Weights of a small transformer language model: 55.2M parameters, learned positions.
MLP neurons of a small language model. Each row is named by its layer, matrix (up: input weights; down: output weights) and neuron, and shows model dimensions 240-367. Each number is 128 + 32 x the weight over its row's rms, rounded and kept within 0 to 255. Numbers have three digits each.
After each neuron's rows, "fires on" lists the tokens most often at its 100 highest values on Wikipedia text that the model never trained on.

L8.up1629:141165146138086149144138130141094165118156124155121083094109134112135109170150158138142144171156152100181120096138127150172135105140193170113119119157109036137134075041180106105086149183132147132152135175123135089178109107114129130130165125109125082167126084112171132082126173101100117149084089098118091093108139109169137138075082109138115078144108159165135149130166144145104145164085
L8.down1629:124118090090123112100146137144167131062152163186135144155146113054114118118119158119100086069152038126103209155120159144201165095102067079148086112113174091129137105113109124193114126126052149141099161132094176107167125133159144139131101096140153162066089123104136212132176129106131171122113138131124165143108145119102080086126120118095140077123164053087199134118130111112129147102145
fires on: "'", "i", "ol", "se", "le", "ti"

L8.up1741:091109115138173183125144107138117121154099137167104135101161135172170120091120088148081119143089108140120213106083153190139149144113150152079153141194110125115051113085112139178089132090191150156103106040151172047077136092087174079109079139044150135119089082176118145127209122073125170142133111134176161125111114144149108164061105091175152110115138092095105159159118106130165166119155
L8.down1741:099141104136136122087097093100167183153086109124117099117187090144153125144106077091110137140086142118124095090157152137148131145150147148100097111107057078154177121116128159125138163108140117102134111122036149100124162150059069135121128114151170173074180122144121188173135153073117106106163124093121145178142153179122126121123170132136135104102095059153133136132139151070105124176141
fires on: "\n", " |", "-"

L13.up736:205112154086167127077145137091139172088098116151150157149149073098158098121142135111102128166164142095158123137190099136164184124084135142128148076072159140127146157129154076158161107094192109132146111143120095146155117100099138115123121131125087135104173141119129183142157167129137138178044086137121143081116121113088109141110117115133121144134120101149155180122128090126146181127112
L13.down736:191147057106110095105161147140111129164166050121070121109046117117101162110176174134119154139103141154173075131156109131078172128141166126166155123124108118116160149135131137110093096133123095154120116113132172151130128168131113144194103099093103200119157084174151148085165111155088087163091150100122110151112170129111171101073131090151126129093120113105161147103078079186149125199164
fires on: "ro", " the", " ", ":", "ally", "ly"

L13.up74:136159169151198106145173169142111195179127106126075151100131097101140014143140133011108165085082133169180122123174205123162068066209129108130109092138118134119105163107139146121136142084107140138093116127085110100128111126110136110130065116166180064188163143116114144149148142112147137109137125130113135101130119145135134163108126139155157123124150143131135149183096148099151115114121
L13.down74:080133137091131173123091145134147168167141117101076092114156141159145168143126082102154133086188157104138118128115178147146145092121137156083148145168110101121078109150117081083139126119181151133169156161129113146116116039103180176138117109116146109161131100139163120135194133132057077133207137136114124097122182165151177107177030096151124133173098095122082104138187122104154087085145
fires on: "er", "en", "o", "our", "ing", "ong"

L8.up791:134078114157138137167148136173184178161104160168145117103090123143055111095132158120160160143109153183226134130162093144127124126156188111135182150159092151036136145102215163114205255127083121078153131097113143088144130100075128116124104085131121087144105135169112165122131166097119146171101083103081164169117119102178060102092079139149103085157109134179151144096184175133089185106151
L8.down791:126145122143144149159069132150149089129134145066149165141104114077128135135138139134125101147174102073075103137085096151117134086171085143139114163108103126127140132167151114148071077112141084105149233158065090121146116146153183145099138133116141131112097163146204059111084137120076129157153134104117145150139088084131131106057091119149090130100090118127123118107099144082153108188178
fires on: "y", "o", "or", "lu", " of", "il"

L8.up1785:141100159167141133101112191078110145124173129093140159150117176161082112126130124075152125156126132132112136160132116187170079108150101172101133116121174135142117139149183120206095117087090175128138105161110070109150103097107130123141140103108115145142142065125139138093096072120149170162121097110125110133124112063169083145094177144113128099127095163196050146169127127125095172099202
L8.down1785:104143143144093093086112113065102151159099122094065100150101097105157084060156103071152118145087095174098072142156073154129174139077127168176109127200112146141145132097110076131114167163157153153086124131160120075135143134067095153199199106168161145189073126160112137169080155168150122119183127102131078134099142172149124148163144158114152104115152104147113139059067100090066135089063
fires on: ":", "\n", "-", ",", "C"

L8.up476:143070120117130226158115148115118146143105087099104150120144123189090163111119187094129156189160123157111158109135149146175099127128076099158044113147186148124080140214136124157114119133094164101097129017110160132138093140096128124136144134118068109096116095086132129126160095148148115148130131144137134138145133125162118083053156133163131136148111091118126079144072105166109175159210
L8.down476:095131124153097112080102129101133127103079119177109159143103144122102085111105057171124175116094008147078076109116165127056108154076138139128162118166096108145155153094117185102116125126078099210110132148173136113149121193112102061154138144158161155118099097152164116157128109147132145162099110141168131146138115176142144142118165141130100131110195075114147140152120119099081090078062
fires on: "-", " ", ":", "\n"

L8.up483:160094084137152135110117121097143196085179153099143165120135078150133103112175122021115107162137130149158115133155092142168107173165150088134100124144106130152115157182096158142159157142163071167100088133117135072138118118124111103110117096137098046066194148093134110162159124121112081181076088093133073139110182093172091168126082131176114140153131151133094104171115106156138124048052
L8.down483:062133172079110106148097140113171163139106148143116110120066128096154149136108075162153135094108172190099152111111194159103107049126152114104138169135110194108128093134102159083152102090094095145130100142120144185188141177096090137083135098196169103142171079104172123144124060059113155193166125191124109139102150132115141109140115149114122178149149099121138136131154172126126160140092
fires on: "in", "u", "on", "ong", "ing"

L13.up1686:151075052138104095141115165123155152159089132097173152129092143198134075180138099146086107092166104174157127100152172130150163121159037106103117127140087170150134162112185085117122104177162134087154123171183065058112113114152212166122061110104107099121110168105132112085147119207090140146153164113115128139144129184185070143133117122095119111105145090143097126166103147100130105143094
L13.down1686:072124124092179147040110143112097142107144156149118131141089165101097150107153129165087168163127126144159129119120139133053060144120124101138170133125098112089109112145181110110067083136097192122108128176150151134151117150083144126120192091160155055136118089096102076166143091110126105184098162160136050130159099161154182138168153104083128159146174057154142135081164158108112104183111
fires on: "land", "e", "ly", "now", "s", "y"

L13.up992:125128101064101121081155212126153133188132129116119170118113077096119110153155162138103136093109165121134119093209109153109062146108109137095140109166138145133169125153151113120118064090132125111111169199094074132160139146092145133145159132053092158101147066186090160145180158127118151134101116164098163109120134165152136089140154131099158186077100112160187160121139140152164182094159
L13.down992:151115176156081163115155166111137085118102163133147131121091125160108148081158111109167151123159144153148154093093144153101158145095148160139101114104065133045150147223143155124103109103146130119159046097131118094096090133143107171150167161154198155145152162101155105104104123149124139172174091132108151143130110112172084165159178126095128095088120125073139081146081114137126095085177
fires on: "ly", "ally", "ular", "ish", "i", "il"

L8.up955:128108105159107130149110166149143177129081107133118163090163183081139113137125179124145086116119141131089160126149137080063134076156111135099134149138154141107084059182101133158132119114153110153107122106117117161129120160151153126143061140057129093124187170125087110106064087071126151208137103108097167141184165119103159166163124146092182161138165174121104148174126097156162170106166
L8.down955:161182124100093128102135114184097135080158187129146084108090087096161102155118096120147105131094139066177083155166122145121109113126160102119155099128092068138162157091146120092141111165162209121084074182134146138098140130094144132134120186116086108107117182188120157138112102132174180080176121158138133096137144065100101149147124070125157113154113151098166145112104167099084086102095
fires on: "ke", "que", "che", " and", " El"

L8.up431:172122120148138114146094099155084219154097159129065149162146119149206098148101097111093176174203109102094093123185092164138137166156150130138150126120106133053128118146088091156067120074103122145155136145146104172112031133120141118133103119099145118131161117172118107125091133098106108143116111175173135070122136153177134124140103148060147135153078169171119142103114157146114159196082
L8.down431:135118126111136148075120139142119069122118125138090135145157215119116117111072149141110174131130160139177160160113185113094175146206090139143132097173144203117100155127123125139141224118126124094135121130117101150124112112150145080141136149128117143158105148124147166126135181124078051150051101088104147054054156039107131054108164134148154173135176099118109136138100141121110114119155
fires on: " and", "tion", "y", "al", "ci", "ment"

L13.up10:132124143147143126096155171164122154141101174151097089146155106161150074137142145079157172178156189078122095076140097119140173137128148110096141124037112158139110191111125133120113135085185137103144087160178255108099139182159119185179101187126116152130202157177163147134171171123179062157151135115139111179138120110137084076140150159101135193154117125116138186113111144151147160110125
L13.down10:159089134075126155139119156160077162160127130155137099123084112160194087127090109135173122085086118128086075131128171140104157142089114133155135122088215105075094078184139160112084122115123135147085125196182106126107072137131174113143106135125174066090094132109108134113076106142096141091101147177086130143094116087104120117169154105131131180151141130131179153138107140128096164080132
fires on: " to", " and", "ate", " or", "ney", "or"

L8.up905:148149173083139156172174158144109148148088083204118083139145115106146078142146126123113182177143147118154141159138133135189117097156161130067144149087151148125155103131129093091144169054141130089146174107116060160192151098061157147133139109101163122149148114164172171102121181105062069148134136066129109131094113065150144139153127132157124146132141153140108097197192114099153164163132
L8.down905:145098137107122139152138117120090147092105068148130173108093175096113183066130066126153112109132114180116095172094140118100150077134162129107144112126128138146158080122104161197113089168151109185167072106085175122124136169145131147106094142145086162068122214158076129178099097173098116145158137140051210157062149112111090106165099163117114104097071138130175144165155098148058090170129
fires on: " and", "il", "as", "ack"

L13.up1286:077106116130147157150138147115118148133118147076154185148091112080110079115093193182107112022102131142151127067130098151077127054133077081160161091089118153116155129132179117147140127149134126095142083116146073140160091150133133138134135187165140099169086177139170112112141074187110113158172151139130084163112140142133141201105118145163112110174129125127121100112083099119112109118142
L13.down1286:127130082081169117145097193118113145092142122143122138101113203110104107072136134101206134152144187132140180133149155110128165149136161118143123172179156148165155143112139163131068079107120132140082174202087131170090129090139170142094114117121095124098192099149173162117140149140142121145066081151049155126111116101119105173175084124118142090141114097155076144054136127161128152114113
fires on: "n", "ri", "y", "s", "r", "c"

L8.up1139:142133121145132151171135141130120163073102107154098080092098112131171125140120132000140174185152142130123113088104085112179186136184157225122105113104081191110109133145150110123189186087177139101172129104090176160156077104097139137094158079083128127109161215106175188120137150139135070142115103111134101160122100150217141098147142100072188108160105098142126106123124147128080136172110
L8.down1139:130103127142187121118191131116106142161154139166132136143147137118096205122151150082147147110157138150138139093140148142136199177089137110124086085078120091116131062101091136124154167134104133141115177126133117108105094173189166143113090114154101145104098132106117175135132104122112145190074143114189164107077112128083116057133212150122129137133109151112166111092183155178127100114147
fires on: " and", "i"

L8.up1587:159083129144137133085155136154096147150150155133105145212200145150146125126176151145094148068147124095131137068124099161185106145117141135117131169121136168104106128198161168129073093079154067103098121079158125150132131157109138136162079186150107126180101159129115148142147137134146162204091068163155133117085197169119142116118098115068204102124123159141112119083120178152131194134100
L8.down1587:139149120118122122090139126155141150228059140110176115148135129149112138088096131099084130168091155130138147126107081119115167110152129208171105116149128129177081208155152166134121100147186060130112134121112097107165109141157140097092136135070092133143145164145146140163112149082064139136099095194135129119127153119128170054145101109072107138090097110122141142089148136127149127160157
fires on: " |", "\n"

L8.up1660:101124109117134115160117134155141126118077145166156116081130173163129124164133164084147162134086143107118118142155157108178090111193118073136121126192120161068117163090126137186125134138097064108175131141128122167106166160121118135132074102058192093140131164161120167162141102129124100111164122174152065148143074144130128143126082082138229094094099159119151115138127091222186116075132
L8.down1660:134139127137135122148166143106137169100106083056101192107092111156130151083136103164123169114090166148099090115065125135116168136048118165139163091109093147110147087159174128146089126133155120124098103090154100086116127100133127135111190166118120097103168096178138134139147070097175157198176155146145116146094166107099165123129103086126077115170153118143175178130125159126124113151164
fires on: " the", " ", " me"

L8.up285:135106059155102175074105119139126155150097075127135150079202103080140180130138179129081154157167162125164119093218047111094142135119094224134160140154152121154153090121145100140123096120137094074132116127135057088086173097143112111062114102103089066134165074063146144137156116091130104207180100110100117128117149040165136125109139065153178165098112141167109071142137132140102207118222
L8.down285:128123131174080129118099153161151127145127136111089094104097166153103107060195140081146129073101101162094137143109147110058086132124120119169147139161140057076140157139106124088189116151092103197127125108156184144151138203136116164077119139142101159124163134136132089026160135115202100134101215138099128147143166201122120137161147128108157108177134112087153106103152077112152138141083
fires on: "′", " se", "ri", " su", "ni"

L8.up1666:170142129130141128079152165178062182139053123157115204159176163160190111134135127110085111125155131093148134118130135136181145144153097120099147169156145106116115074161053116088073139154174139052152156124185118101105066147163145151181159190057105152123155109179151146095192149117106127156122103083152067125117098111123113155094131108135135101070110188109065118123134131168123178166107
L8.down1666:135125137086160117135092113091111115156134123166125112090130114196140121107077124212205087165083084119131127127156123155200151138116139129141141111142130104098148098157105151127114213111185135091131127151128088108189189158093071112077125107083105142101150121084167059221149143090125096140142187132139153140077137199141100080153131159162127101148094108155137142108149121128083120178152
fires on: " |"

L8.up1182:210140156061129165145164141158074121141064166174090120132139077144179145126155106130104102120182073118080109120087106118148101123158115149104147125171127132117086119143123121165125170140134130125195111098156113116076092137092132133112139084076122138202221090168102114132087144133084064171164148090191080133095139082094085148091143091127133098131125152104128149114127075138110160126141
L8.down1182:123147154031144168068103119094127095139132110113095215070094105141127052081119150125135168127156143056179089130087107155171057172083137122118072109087124128203142083163125139165115142103087169097079097132079109123131148148102153130170143126102164093085114164130143145164130140087068098171180146083213115162098147152136118070172146140161135130148072098150158127168170154086074123161163
fires on: " |", " Team", ";", " Po", "|", " are"